Weights of a small GPT-style language model, trained from scratch on English Wikipedia.
Training: a variant of Muon for these matrices, 3885 steps.
MLP neurons of a small language model. Each row is named by its layer, matrix (gate and up: input weights) and neuron, and shows model dimensions 0-159. Each number is 500 + 40 x the weight over its row's rms, rounded and kept within 0 to 999. Numbers have three digits each. A neuron's up and down rows have the sign that makes its largest values positive.
After each neuron's rows, "fires after" lists the tokens most often just before its 100 highest values on Wikipedia text that the model never trained on.

L5.gate136:465470528448547526583589476483473475465537451533534534548505499493503522500449551481546403487443528520469490538517517534486525481504491487484535497529437516442574496509568478451445449505545491483472475518494412516507532504527492539484457579585451538472424439476461429465452550584538559508542491447553527434439515529466468473466530494508526507521538512490496532550488430475518458528476504449578460526458516513516435503508512490516554544522498530478498473493479550427492540487551628
L5.up136:425470456495508550511534482493439537492452504543526492436472490540494579505464541520508528502473454484520519544478507491576523448513503488499520491511502466504514505526556563444410488534473521510405560479511445439587444459487545463498519522577532501456554422493517475469519576563439467495482499489489404566501546517441491517543457438502481523518550435410463561454450477456536504445499553491527451489562532493521494539488474544532505553534553545470501443464463461550511563485475436
fires after: " (", " ", "\n", " w", " \"", " l"

L2.gate325:429497505483505502539530526486516520527514567434473520447506525473494475469511529489539578509543616512505516505512565477458565516523512497461575550546460466433532419498542431478485535560534440459515461477492406551443477534484388486493443515478539494529532543459510512522533481536483472429519511506474455528510489513468476480523464524489504466580521456478479498428489494472488523568464565479451470553520511524539495448542461452489499460490588475460499447510499496376550545538484576
L2.up325:520529553540570420529513506519443553449451460538593489515448502542464472517482431485472460496500490463489488491370490516613462476481511450506527461477547489564545512496508501470515479500436531496464460556502508470603514459541536486499495517524507518483475497502485457545489555548552466545484487520495564491537469469538461513448469488476518504435507434490496465540592494570522445467514505522546512469500509465459470559398522579564450528546461502540541528521478490523419498522479419
fires after: " |", "\n"

L7.gate99:487503452566492561514450536460408525531562502538480499467454524489525518590441488452481461537562486521510511465516469478488507467506552512571519459538498466545434511440540571471474515548487406441556448503462483451502492501471503495482457497469519469452545419507583476488497506558481537514476479512476477512521487476541449468520448537497458501471500563524438547523560508571596480466533424454516401501583495531495472495470502512490497525511410554493516475464544586473511476586478490
L7.up99:489438502468477520532456545427424604407438537482497532507488530404490610498489499505525527541449543438483478533516527471525501469464503530500516425512471532489513557563473497423523460520437477509498559462448507552532468450529498469486521514524531514391521522468530497485524435516494506435550498473495509563450520472546483535535507484542545475594576587481479540483504493501469473453502469486503507487504464487485457499470527549468509565420486567478512460419499555480482477502439454
fires after: " to", "o", " be", "ay"

L7.gate266:489511519483476478457482524537486553510459513466531519516496521487500428533509457345439557560513560570462507543462522471507450534482478502528511526505519447493461473530514496487463547510500550496541492538548482462466448475586511476502430581504556528420541518510542483514497462573499528508492508393554449555495500448562456474548414473483440503471529509435495463498399497488488566555524493542478498514524441474448469520448505494503591558560468499500549481572513514507484501522459475
L7.up266:465539557516470587497503470491504526507479482483544574507502520536551478421482504464518609532470572533448455489558493487546469466470544420501531460528453533476582488477478519543463470471503537535485505475500447509505437502570463495474406411421524470517445465450567505535504494467497526487494437504469548478480566496521524518555489468459431522423492582496556549523469496454455554469469438466551482558532531491438534488454535503513509490519505536489539498563535508514518449456410461
fires after: " the", " for", " an", " to", " of", " in"

L7.gate284:499488485543487461486471569424460545508537474466490488526530459508485478519522451486486544503535494486531432504478440484541530505517580512451481524451519474472448407504513578535450484521561497541444559515465493487438499517478500557455536421506566494537466405466463538516498565462579476495453483472543548558530530440505589546517524500439539580494461478549506537584497538489516551533489520474537468444512466509476432547488466532468487484430465430445444472463544458530554504498497579
L7.up284:500475532541483475566504461433593493567499489466479505461463477481532513442476520470485490459460558487521553463527496465584458490535548508518551540532467472460520447506508491489474581464395517520470501550501499501461425472574477534537435443538495623465454426519542497423415457519515441492495489448475572443495496514503541511483580556556490485478590485514560525565488537545510507517510492516483549478561511457505502513470530479443559526466491424518533490542481488506520522493476448
fires after: " se", " pre", " re", " Re", " f", " inter"

L7.gate384:463533512492529405462567512528416468505567495461498420508505503519523486455455553466530562437501469505520507548552502489497426532471479533555531473507521496481449456536455534532481510547578528485446479522507492582498522500470485570530458548508521436492479519519504570473498430469507467555490580562540434518519481538452464554597450464550514457498435544581501551457499484521463476501535495500405478549435532530488564431485549495462474458493520495517498510516514484507460516398459533
L7.up384:513496516486462485491497503534579527551557469474506559504514484514473492512499521478542541489569522533501469527483568539480454524415519469573503486442509479421559439511467513480570516473525469540519498450539492575471547505506487552568512583460511503524493497482515506469501487500478455554453491493489484481470480491510525482443498487521541517483437513533553510522535471476484452637526454519416503513473514533484477508555419563455426562411475540504529469526555454553499351484465432
fires after: " K", " V", "r", " S", " C", " in"

L2.gate423:469430484508417487469492519474479580404433451531431497456521537474523499480481526464453546479480507493488545515516548530483554509549523428490491462483544519546546533535598542544501549528495463480511490498524566584446449516572475446554506510497444554426459474494531486522552491520445535467528558435520459490495494483444473514492540541477580482555548486513446424476465511526498540466539462558445454538522497530536534555433596502557519514487461507512514453492431470478516510477537558
L2.up423:480359481486469476475505448542526564492500488527446492489550555555516417507487484557493539499473558442509531535541536521499579529502467450533486482536568497563487476523559537513460505549443435494438464536518495517483435579507503483503455535511478468419456496492503471547446569476467573481495539394562481475532501490464465579474549546558509488572487530518465470444494473502522566530480523469471501493511514518526513472539564542527515527448444554515519488481455437460504593486513470
fires after: "\n", "ory", "y"

L5.gate288:512458526454464487507544457504591412497447468545488485473558492506449418527452446516516479464480538489537510509582481527453519536489575437451520521513494531509495525491538403561435579453495534525449451467472500483565512536528451483537476515561568439530527494533516500524497541540462541500510512464577455534529518526461462519497548491544452477509496549518487553477499433480507559480484428503508524536519586417388511521505533453586501523530466511534487423504437473497494543485477535
L5.up288:495469518489515498529533513456543450567431490520542460524524563512434510499514488506516515503433504489534525521499521476538574454469498493489559560510470503481487500493466483562488565387458541459450505475498563541501534517530470507468476400559578439476424482483491469450516563544502476527476455489501487488519490541479566515476423523514503537547499454516459503462564444444449492537506499563425503536496591491463481507486545559587491574494483521605433397522497480460483470522473506
fires after: " c", " H", " C", " J", " K", " h"

L4.gate14:440520539451490535447468558541493532485528494536502453553535469524526576471518541515547501492411524506455537441586516524471496493548520465532615538472464524503522526465536457497519453542488414506505502485538566489576487519485526485480479446494439459441470485467429480496548472572559474444535470469519481550447467420466550467594466526472480464502504512466501541570491434479507520470490536468508431482486477515554506460440545569490542535555449525493532520440493510458567458549524562
L4.up14:439571479467512530487557466475526543450490611513474486541495620465543497517504568420533492456460522432503501476487486480467488511487516455460540517427507521493492509455482528515447509479489513460480463555577554473440480541488478490497501497518504519512599518480502505422492492479441418516485537480488451500421555454495484551547511531475516478505485501512543496455510526520474508456537525520544511591431474535475412555511487529589495532480501537485478470476487573596443426522453571
fires after: " w", " wh", "h", " l", " th", " d"

L2.gate446:550510459509586461478523445472450498498473504519507466463492480478504491493466558458472460481458477540481560593548492545460495454533564463536466546427526465499489494574466543476461497439528510523475489502444507580471529575444543473542498452513484527519475454534446493505548504545473465470429479503478535385510518494564479444415435549585462510543542581476511518480518484451465522490570515505509513507485509509564513566463504521534504549503511562498508428535409443464465497526549567
L2.up446:447503512450460546440470478513526434418509513504428484498491458516548555487456460522465530534453524467517565476483481474494519515505480443529577516524552530483523502528471443458422530549548452568477471450519546516529504516512500448497435551508575481494490526521554466511476508495436444481531485478577524506484470454466512519536540487395518474516544495525433479448460545539573518490401519529541499524524456480520515476504545553500498440530601515482536515503532488362483577543496442
fires after: "\n", "ics", "s"

L4.gate376:486432430536588502511524456484459451496502438550471494506467512500562532423490478563479479471456551440487585510451484489605494475470571430490493449469457529473506503558451470476510494465524515481390533513520445458500471515523542508506427455551452561467544516524520462490497536506483550446550503519426483522511507553484562496548473512539507428507536568500540513505471522504495463455509528474537533527439496495504551496474587524546483482466494561592542420502539532550519496546424498
L4.up376:504495539456489574474524531492461527548436539512478513520519472462516549571516482414513588545556489483475420540524506473444514542538525533473407493562440432485454529472476509540392464469474515549509517506494486495460475567498461470542539488517555478574546467500521505497544485497417526559513521525530537437453528444541456453488501531471477595502496526473524459495517504481485512547519500395412486505423537511503500450506513479511516519492437476403521479431467516526547547450535493
fires after: "\n", ":", " |"

L5.gate139:500489444553424492450551510472534541517546548478481523514542493473519581499459480578465457530528531514484456453463525570501505515535542480499522566541478543431547551470514458479497487561489487471460585505503528489483541446544482539463447480546578511511509535426520469521550497499496518485485473462492475460493531411434527461520450491476510479519536451450524589503518519456450524459535488486431507538465489630559467480443561478482514567539503469447497487426534436437477457434479549
L5.up139:494437449556497526473519500513517547542503495446527499509549523485453527468514573484462527553531533441471421504511472571570560513530539484437516457458503596451486499510514438572504496503424468455460544471503484500532555526550520507416474573508529524466510471465509508459493561505477563527544534433530438468502518486433502495474516557462572493507516476478473505591397490509434489469508549501470506569499471467523460547440518510543455492473550497535415452429453558487484567489465521
fires after: " w", " sh", "ed", " att", " k", " d"

L5.gate25:476491465479474469498472468526575509538486381521471476469524485511514520495526488445502475438407468466482531483505547550438566559571491474524476485465492455548556527517499492488542462594491489482430495461555526512471553393445483517483510484552518472505517459448532459497509538515376524465489504415561414529506465490474545488508515513455588496478416507490488512490550471505489519533562514525531533488470498493462578516436518483542539546573527538475575459556511516484505562490503532
L5.up25:518535545533556544562475514497494505522470434536522508531548443541527520492556516510456510480408485457458516502546494485557506549595479476462494455577434482549463626461549471622510543486490487438486545502530510412467466412531486501489505478496513537484494474468503482518448479562472521511496533483520484512523457455553472501549513526392450513527545530459504458472501460460531496489505498505496536485481504536549533454455532460564485537448481480466443492541598491419508461427522467
fires after: " H", " h", " The", " ch", " R"

L7.gate429:551499544519510468492541502525468487555536489475461453446525591535455530469437525533451506583460505515508497492473504502521473491524439504482491519570484429502543477505537544472511457497437544516448542486521501548588443528509548475440497561383521484505474439518483514518489544467550523464451513418605498490562507511548445517472519593461528524465430509468485499505438436543503410511485477502457546518492488504558543472476555485486553494487510462539542473563386513456483523476463536
L7.up429:555548490547502444500513576490480500504452494446541606530526460519548487449550524393548409516499463494513519484501495600457504496535481487527417499534481554443529498489575477470544527432513454531488509510508411570505498480513529560491527531472514504480545452506476535400533459459513554541547430513490449489495460464542558510487519536509499497436475539469502567590457453491484459543463467412488483506513496498488593513501445509472471514437501479522505550459520497512446447532469496
fires after: " n", " N", " in"

L4.gate266:400491464513519427513543511410427493379539577505444517560526544552553433484527477482515474587537476460524458473511482547466535525443531483457451527478505498513530515526523515469468470449523529509467442557518474525449556512516510497560439519489546556557527492476461565462535517544484460506572423506493451462535552441484514523496474491526519500506482534522440501481524512467492489554514482458535510593519467455543531452434474487536562473485550468483528479487588461467540571483528463
L4.up266:469531439489533516563457436504426508454514519501518438419432473541461472502464521494420529530534506485479563518540483489536502467490536453481523540488496486538569498574489536554468464444578509533521479493474404508510442483491515506497465527495495572426471469567541540504470463535499506530471530556511518508470485498447451441495536562491490447512552442559476558587505534515439495485548505460472494429483393515508522468485492529475598457500468484452494568508513562437532549497416499
fires after: " inter", " cont", " re", " dis", " ex"

L7.gate304:451494506510477559449521569528415514523511458541514475487507490471538514507498506513591498465497494409525452420437489493576564476581535462497451518463562496551455513596600502466513483528561436491447554535542506486399493562500499461431484546563533507537497539458577467500516464517491465507494480470478491514497554502513446483489486474433464503516474509499503493518499572569491534478464502405562491473477501483520564499489424524535421442468548519450536520486491541494526445484475520
L7.up304:498498460589500494521518532463519494501581563479492464496459481468561468510494538526502469516512516437479421493538539560505420465556521526541513539527437537503440531479509408438529542479514479469492450497535526519511511564515494508551544488464473522564548478550444510393506450458501463442528422489534553469493465474459447569565608487528541511455419492514483499528447502538434512554465454521505491430500608511486483473454508488537542508516547467474520461526583513459468505514521486
fires after: "e", "re", " pre", "ss", " se", " De"

L4.gate303:539582565452508532493507489482418560510505542479532520524464465532538484525399504533514506524499540527527514517454500556547523496448427519497397484439536520484475465522462502487472510498545488520516531508460525521483470566587468502483537558405517564483474472423510553536455474523485473483451595550497450483532487441508470483566480496497422525507451508529496523512469493550468509506476509461424521498516501369515521415545519505575484433444502477562530424507506550490459505552494499
L4.up303:442568519484482551495474529484480512512529497515602490463495542515488506521507441499473478571536503492524483573431478480583425481448541546500491406501428511501522491509451496508573500512479531507483425565522543427566506490527470510445554514546522502446483518506566517531445424528485538476482518420481432510519510530482457466536479464509517506484443520482585517532435495460468561494483468470515551530514546478479473444491566572542516404504557425545545478486502564457475474581471484
fires after: " in", " for", " to", " s", " of", " bec"

L9.gate389:491437536508553459523516513472521488498437515439507509578539480463486526469479487464492550546552503499463602504554553515525515457577473437525467543544489468471505549484502564545439500499566452425513528494463453455487514521568538511518423401507503466494505459515504493545547495565494477498479396530523605500470498511474412568544550527434436520528509522524516515448491490473500519542466442509497544482469537453482503538464510585550533484450482479568436463455510432457494523469473491
L9.up389:490484592464524499492513480454562499527462441519541485547480514531452464521410478566479479488499483440493511512480509479483489526551564510509541516476584460464507500548493588414464562526500513472476517467538506492446531490501478538478498537457522561450476465524465486530516539514661461456465509471487541464469524580495479478555495513521453430425559528504475502425483520496560542491380532511555496526422510500520482477490498495529478454487500480470440534480560567430504551499552483
fires after: "\n", " de", "re", " L", " "